Weights of a small transformer language model.
Size: width 384, 6 heads of 64 (1 for keys and values), MLP 1024 SwiGLU, 21.4M parameters.
Architecture: RMSNorm before each block, rotary positions, no biases in attention or MLP, untied embeddings.
Training: a variant of Muon for these matrices, 378M tokens.
MLP neurons of a small language model. Each row is named by its layer, matrix (gate and up: input weights) and neuron, and shows model dimensions 0-255. Each number is 500 + 50 x the weight over its row's rms, rounded and kept within 0 to 999. Numbers have three digits each. A neuron's up and down rows have the sign that makes its largest values positive.
After each neuron's rows, "fires on" lists the tokens most often at its 100 highest values on Wikipedia text that the model never trained on.

L2.gate346:506437452440540500495549486473413500550504522519455491525517528530446535481431475461530505502488459488475464475491481624535488461595502449446377461585461459505513472500593530396440379473478535548520533513407526462417479538503571383417497513455531584477512521515535555473543582420519417494535526448455415435516465562527560522474447491487481531599528520450611575467501459537494558615516573448513444543459455501480507498557464537492497419490520477552533546516489509454573571523524531521505538475589492578435576501346472522602510526536457588494524495524494489507522564527451465461464472558479538471469493501553454569417476519500498426456436529522548575438472503599433536535543451543534416480570497529502505434516504408447555547572428476464559584550498532566499551434557502
L2.up346:569517534499587548494581433482477470604554427472440454589519455547475503445419456423542469589505450551550453550415380590584514474548568471444436395471423485482491504483449604378479500520503519530464572492544460438519517478490523429456503454497532488467443465505453561566527528496529392486588520456510429461467466521506536440405546458556530434556444548540540623449485379508557504492544559403436518521481450496517505484494513478511551457480566472463460458443463479457535538602571506525447499469515450487472475485449436462502514538528474536478590506548512506491541569493471494515403495580558544526516455539555508614441442539544545398433397455528570536513436474511422545483579458492629476466531491538484440487538463420491488586566508496443612513495453516556481551480524564
fires on: " people", "ide", "um", "in", "omen"

L6.gate679:399510517477481532504547489603565562555497445516448528527452534567567475522600438385472536451489589486487566549466477440369508423519456440462542597506456582525462566501472447522459512450511564510493529520460503548536464431495448466424477441597442491433486517473509586555491488480438585523508388447469504538521491540553472529431507377497462469518451457492533427483485391535470512439453474583559457542422521471465526520535390487458495539602590509553479445546526445585512464481532456536539470490487569479538483505607545549393474469480574529555556551466447472501468514491502436515501510553494568419499512465555455487503448390468580405406405585466469471474493543511469453495447545491511590476511513466496458477480460595469506531548421520468532520380558432384554542433544543
L6.up679:453586557554412480562527515462504540512476588464522367433508550529561527416575545567481508451593551490618482514500504427556468563526536525487441547528435473551570505506533511461520505566480570525555426485547493522545446586516468511533492472516490378580601466470481413504578525479515497532521587469489482467453574514444456453612518429483465472528501563591546479560468452435472535498516477581504443460504491595408495515391448437508550449528495446584466508529440487524478469434588525487416429451498527562567550419388542539493438462556511543510452505539535455469445466513393495480496535458611583518560607507472600476598450505481494457409553423449465459472463511543486512466462544530470537509444482541575533517493492596517505526516512481537574516580435485466512471354424460
fires on: "ch", "e", "ince", "le", "ate", "a"

L5.gate887:499525458534445466461580479491493537480421509523462413502504519497558511507575590503479518500487533443613505512468454499588464510409460538593417473487484468476498531498457426518598490472447471385538471539408434519492455584474433543479516486463465529475496520548467540543517467554490404489496595550495454490481470522466522457507540557517511526436421514447459532591554553515546586524601551474516489446452461478472525488492375478535512441538487622492589576453477607538571481453565510455531498434470514535517526456497527533424534589420438358509507450450496467501539581472524465454494464474570526532454450483514441549487436554613506501452509540438422413437554457528471550440494590619494559426471538473493525389573403599504504478570522464603517549524512494450454596497554455
L5.up887:483475451439479516564577491443490566455471519475484467514536507448532566508582486499412513497496438484556508481452595541524517525410565523469524473412510540507535522548540487496504552521436458511559508483469459427523494470430423514518500493558477528536543485481556411495594536539495530497472613528433496453464600470517502447481593592544526583472460563461459458457484456579501536466403413414502468463472506563414487440504494467594504512436526569524500603503534533446458409559460539484469454487542438586434483504423494525553509562461377321525613496502472541432525551521492455488498493533506576438391556508520500593573444502475458533437464453446497524461492427448429542416493537570467557495385602613495546439598438541541478542523568550563549610425543488472463507514533515
fires on: " cap", "ub", " Cap", "ber", "ood", "ia"

L6.gate486:517469583474587377470465566603396514466432511452432567539498398468468571507482494457481467446575625542494460529462457473461504531565491505561450482493490506473506530440552511500463563503432473469507483598528505467527523514447578526462491415555487465537541493460476367574405490580494447634475483455618569565466543444542526507480509447461475485498455426514511480431517439475496513425486471523495450405508566535414583493509590387565456461558530560527462496478472470455452474482477562407404500467443434400428483549505561542523531515524463518513553504514479504464553504468550460483519460431396477509486445580559503506579493484425548506493472524544597477595552509557497504522423496490552507554444494380484482529486502552470569471507407564554473410506518420534541545567529512
L6.up486:466437451515439517509441461509513586519507486476610511469503538400563471524404498638416496446516465451463505568486404555497538510555559491460511517415461543574574487515562534443460474585430529470510432560527619501528512564484528529407468523547581469492495427584484393505511446548560489545490530527504498486494465532438511474513438549468379450493478478549592476526494460459551410396538513529473476449609569552500559444481477525533418467476479482484447465493461546425486506384550570405451428530481540490502471471445408493555563436570503436473480453487485387437401496474563440490618492433488526526497508549545499506578531574481472470528492574583436556501435459508453520562449571570431505510409568469468499559433460540467528436486461480440443417523487510585536449473489488
fires on: "A", "a", " an", "un", "ch"

L4.gate362:505506410513548446515518496458512531528493584515545491538585486564528528519550587434447417505456467508554518539486451546486565465550489366501459420533554534440525426535488426482385542501427548431519468425485411525584438554575566471431365460429498495422424448535536531388559536519522492573479558421461504533485584463465431524463494443511406466479447559421550502344481467500481501489492497519510491586478541490486592473505481439533555455526447473411531508570521430632506529527512530537491515487469518480507514454584472511453462602499528426559568477488507488421477508486506454497511487532541570453469516397591504639533447459522581493520474498577508614501482469549479481499529559468539534477530542458399504443519498479485500491482511413606575542509442470559521463426409583
L4.up362:491452506510484454557501470587462499443508518471524406528577516550501515524508525528528464513421419560483584425461517565464460514547517383477483417479609578502534507596462551439444546520499527427468505438564451470539509571496538419433432485405587517412544488465429553441511461467507415592473572473528456428562510499484477484478426473544455626597442517486515555500471523416516526470461443552453584510476545516517559477512501412511485485449544465485572577504397448537529517475460522594400524492514497457528519475503463464470578536535455460506519522579496455458559494554565343493465412474522562514453493521601557585498428531514472480454563465493543536516532507548452497481451580488511537416512557521429434384540457570533517542457541393506555515475483550574527471443448659
fires on: "omen", "oman", "we", " people", " women", " character"

L10.gate425:403528530475456485509596470543433595427470423563444606449482477549500481579483527484567469429520430429463529542662496598540428386505507525554493446527529505498377509474531408595486434510485513497425520575395508506425546609505600517564524425480426578518502466461477493553484520504530479424504516511466491501559423415454492467524408510526494495560482519445513539480544572480568455502513459495522497505433548494487431509515470498602577477498540518525539541514486507496431509424472515530461468590506424530478488511416431466504410559548442501505638496454430414520473543538505446444581452410460527456448522537543470494375489404501432537463405461527471514503512544509457610545498555487492511468499427537349613526570513561594545485481576439552460540529547531491464511577511462
L10.up425:481517477429565486557556423484469518506391517452484448577594495446485461584461503503474509517498462540442469432505536565473484556426505461475527419491441505444502551575479480545505485544390515548558497618419430409546520542473532528545489448546465557485553555535487534463535534557500554595444528474462444549471490504464441495516501531554391538447443527479501537570499492486484450577519427504582469508464570502494477622425425443501527471491534527522547576475512438476461531501506459539412495463492400559460529377456445492507403496471457533578483452538488494471515408500485455341490506422469471510449530524538494464522443473437492513424392464512418451531553418490533584445484492446474553537591474473462542444512542476508439492485576493549466567431557383428502612617572474
fires on: "ib", " Har", "ie", " car", "rib"

L9.gate955:507478524506567444553533468426503507509551511524584466461598517459494510545556538468453550512551534417496511536606563402426499391461538482507630557502503530503540514614529590488495502566463439485501492562489461540395606486587493501400489462550503485513546385438553460538533455525473525481510517502578495551499439481467512535462516463502504455471476518528526558503431490529441505445528420487541403462530476478537525506517388568474523448549473515503480500406535519447489460538429419536505468496491604478473537492538510520494421486568477489533534488526491498576438497515581555516681424434451561592527587507522411547604458514561478473487470529451565513442498504527588498385421463493412418487567504497449455452538421500465505467507488462464431487499462516508502564538489456
L9.up955:589553457560514483544496581504550484500507565555558460481533520477412462496525533483536408485467534492563449457469447531517568510425428418408553545551452518445371528498552549579512549427623495536449519461494444540420539436466518516443469463541527440493434478455518460580492536521524560496518493592475502459578458441461527523599519540496584491522443559527540483471504465455410526528517490450431457464559536484494472524561462562582493555475435574535515556500585522557524458530457439578428467454520514464373546477475464518490529479463492544535534393497498491484531555447551457501569484449451544527476538456461519532449510593455468524450385579469437474467488430378510510392455505447496545603461480455418428594621426551460486446566497522475448503482524445554523520552545507
fires on: "a", "ie", " O"

L2.gate732:555398524412527639472435494510491532624425484436518520473500450630495542531564561500548506526560486504595502588520492462484553565413484513441377513573549444549586450443476501500572562409474561454513577477527479530521536556398558540523592460463489482425439505496512562491487518479445434490498540503483480488469445537470527460485523472453492559512495529518575460501549537507512469645471519501475450530499524533668485588451533530446516559504391491470533471465518511612453325567516447476528523553493481508540461487368478610556508462564418478496440486509554529544504476428546461393415587519470460516501488541557558561539494461457513472488530481528472500528504511470514484565488427539486462513509501499447477521575444452631535480536428532588546606509483474487423557527524534
L2.up732:419556541457494440497467462368420548511543490533483572632462465515392464447550521476545518619423492547478502512521498545461557502494524463555479518448613490529480396475520403445531398400405561458514483459536454502459545487492433492469519504529409537485421487508491519565543483491467505470432507466497423491506443486538512409449532454507452484436514403464475563468504568516477494549431524518622512469566438520485451420548502516412538575513492382454556473525562477516594490525473597528556417510542441475472455540503496522456567510491552487494528541489508591507483449471506474501555478505459477542435454538522513531588564507480514436489547563554462539468504461496564419514513598434475462511572510483490499474417567466465542435434532469578540563469593454454560518388443497
fires on: "ourn", "is", "re", "ul", "rol"

L6.gate600:415492514470433554530435458540545604423612488510484496432538581500490526498484438524438489499484423494577470595530482547520578487455553452553397567436544486509579443591495451478485510628475486573518549467443523518542540384492496487448501504384540479538576498440570548506510483462471598467579602568542486475485550563531523479534518380481453415490540496479432508493542545539535522480500554485449422430503568518457599461491521379525436531440596530587431538546448520465495534486520457517482463503449455577569504508434483488497445505421531462491516521461506498437482588451482590546437387438435540470497491495519511515473519474524478468521524478486486508513527458489488412516460397528475570627401538464460557554435418540477479518498409593508486574478520548405492533472566421
L6.up600:480501564513440497472530450460498521567449496552532516481572559406549497491445552511527456471502503491531452548535489497590587460477491490488517536524473496525561521462415390578453549483537482409461515490433566547567515497471472584434507501596607521557459556553456520526441591545490571445446473441520487479479479504588480495456549357470520456500516475520455498536560510435557466465506483540502433502501457450540446524426559530413577531581541478359408527551591539490518466478483473527607525595469454524484480518566550487456402577388535482566559512528459546443580558488504457523431499581554442458449586464401514414451518454425495428368516579521529507477526488523481473428438416502610501541484454417464483544491409515541545561512480513441493433528449562497425471555499491
fires on: " |", "I", "os", "N"

L2.gate247:534545475474367497566498529537537434539515495381458522526525472468420511501481535476558555377524492466551522540527487533562533582488505497504490453516568462464517511494479473534494498478507550575369603456562583574522506442543452566399514469521465488544502477541502557489513477433510487487471528459502485666438446451545532519487421437411530528509505518505480533501430567562498455512458602514434497564484410469587461459351572482496540580563499504512542497540481405450547579501493494474548524544546534457534475408394512511573523537536489440486514483563440562428461513509516460448589501487565531521441532485559463590518540548479592522545490521617566489473443512510629470526508426527507390539515529520523485437609474486550431526460441473574499638417497560494534393563431434
L2.up247:505510455517449466535493472608531450468431489460566499457514435488586560542492556549517616450575497484483559470549493509549472498524522487513465356467498542526535604489567528469581568463499497497466523519538533547488503513605478584547493380506446466521472456580520602502497430399566490467482534537492595554442513541456519501441503460482526517527484465464470468513349490513506436460423592569501492458413491510643447440435516509525489548460567465468481451583492415565507500474507431489563555536463454464520479555433468493498444451452576478496421552483453560557536476589493530546511479459523547562514527525514533490573452485455476502522428500530547538511513510559600502508537474507497431483598507544590503430544484505427471484541478486535429548529482548477580413540558523
fires on: "ered", "ess", "ing", "ated", "ength", "aim"

L9.gate894:362531519398500497528529594457516458477511556469511514507431541508557490512500542565569533611536444461364445464489498519429525431462392468490488447507503557575574529552515467465455496540509451487531424522498606436466535450590465568551501505535466484477486465493567496503479533564400440403581459592552545530439463460442488481544574462461501467513450486487559553519567514517501555527491545556510444486491489525479546523557565521558455569557425518455513551492550513527398558475501476484531440479568563526432440446541469523516429502426496522497504431504464519431440544531528373487436536475497544430519444425424507500532527454536527449557419545540539472451517546560445460457499460535485514570423385543470519537457511486493529566560518441501501629438502530545477526396521453
L9.up894:490446519505454551519450501485476456466539504536504510557506542527453543574555491493491479456511504514564436458442469490543500467523379503551525526430542461430473474478482590509506563450434479447546497520437471414454456518479439552483510438465395481464542528583458472469506553606429534511546504476592522424567460458606528515509499578465509523543467509455552504514506549469471559494559507564534522424545529509546503492442469437536376490470423549536433480513499467526551491430528461543548507521517430417578470524620499431514572443549520527434308484479555474487567514550539555485554552444411493486511432500449560492565561539469552475477467418505511504505538431470424485532541443510540398576482549509511467481577481574495523540472519498556440532485390552502516505571323478
fires on: "-", "19", "ar", "s", "or"

L2.gate169:531479450453548489565384495483552520480516533543488493587514438428496526579553488536531397513482525463463460496543480556472503473493502426514475444515563463460426495551516470556551461394482438434469449442475451533481466469534505500465582439546474459366500538550512463615419564477453466489502385519490554567478527422510420448512497405521501583506498489466467543426539482539474399440418517505570558526510445539430512483509477614492531592465472443574548429581561583530564523455492453585543525516523479588483491482453492523435468514482579461492634470412451498464535587445428519493596474505529578450626495532564472476421445532439603508514478578534453482483454445513534442511501533482500501487559435545553562488498396494466465505594489445518550505571367492521472544536480531
L2.up169:483455447531481440539474488456496455451433531462516450619416509485544459561429499504518488423451492518505564495513433526393572478431525422492466498526548574508445507511533511436550557468586498475489424493567466506453448488558546533493565455527449476393481607541507535535418491588567496511499445557474559506523482456440421501497575521539531508520415434504599551563485512543477432406437616514477486510480489505590483453506443440487481589498560525565536490585525441539475529495537494550444564410458423485422511491523544479470416491413514523468501535436426542492655553488502533483592498505515457516546545419504445414428446475518576445447466560574465531574538488607484474490436495561504495508578452540557551473365481560531488467520395452485492426500486530511508445475430503
fires on: " br", "ated", "am", "aim", " off"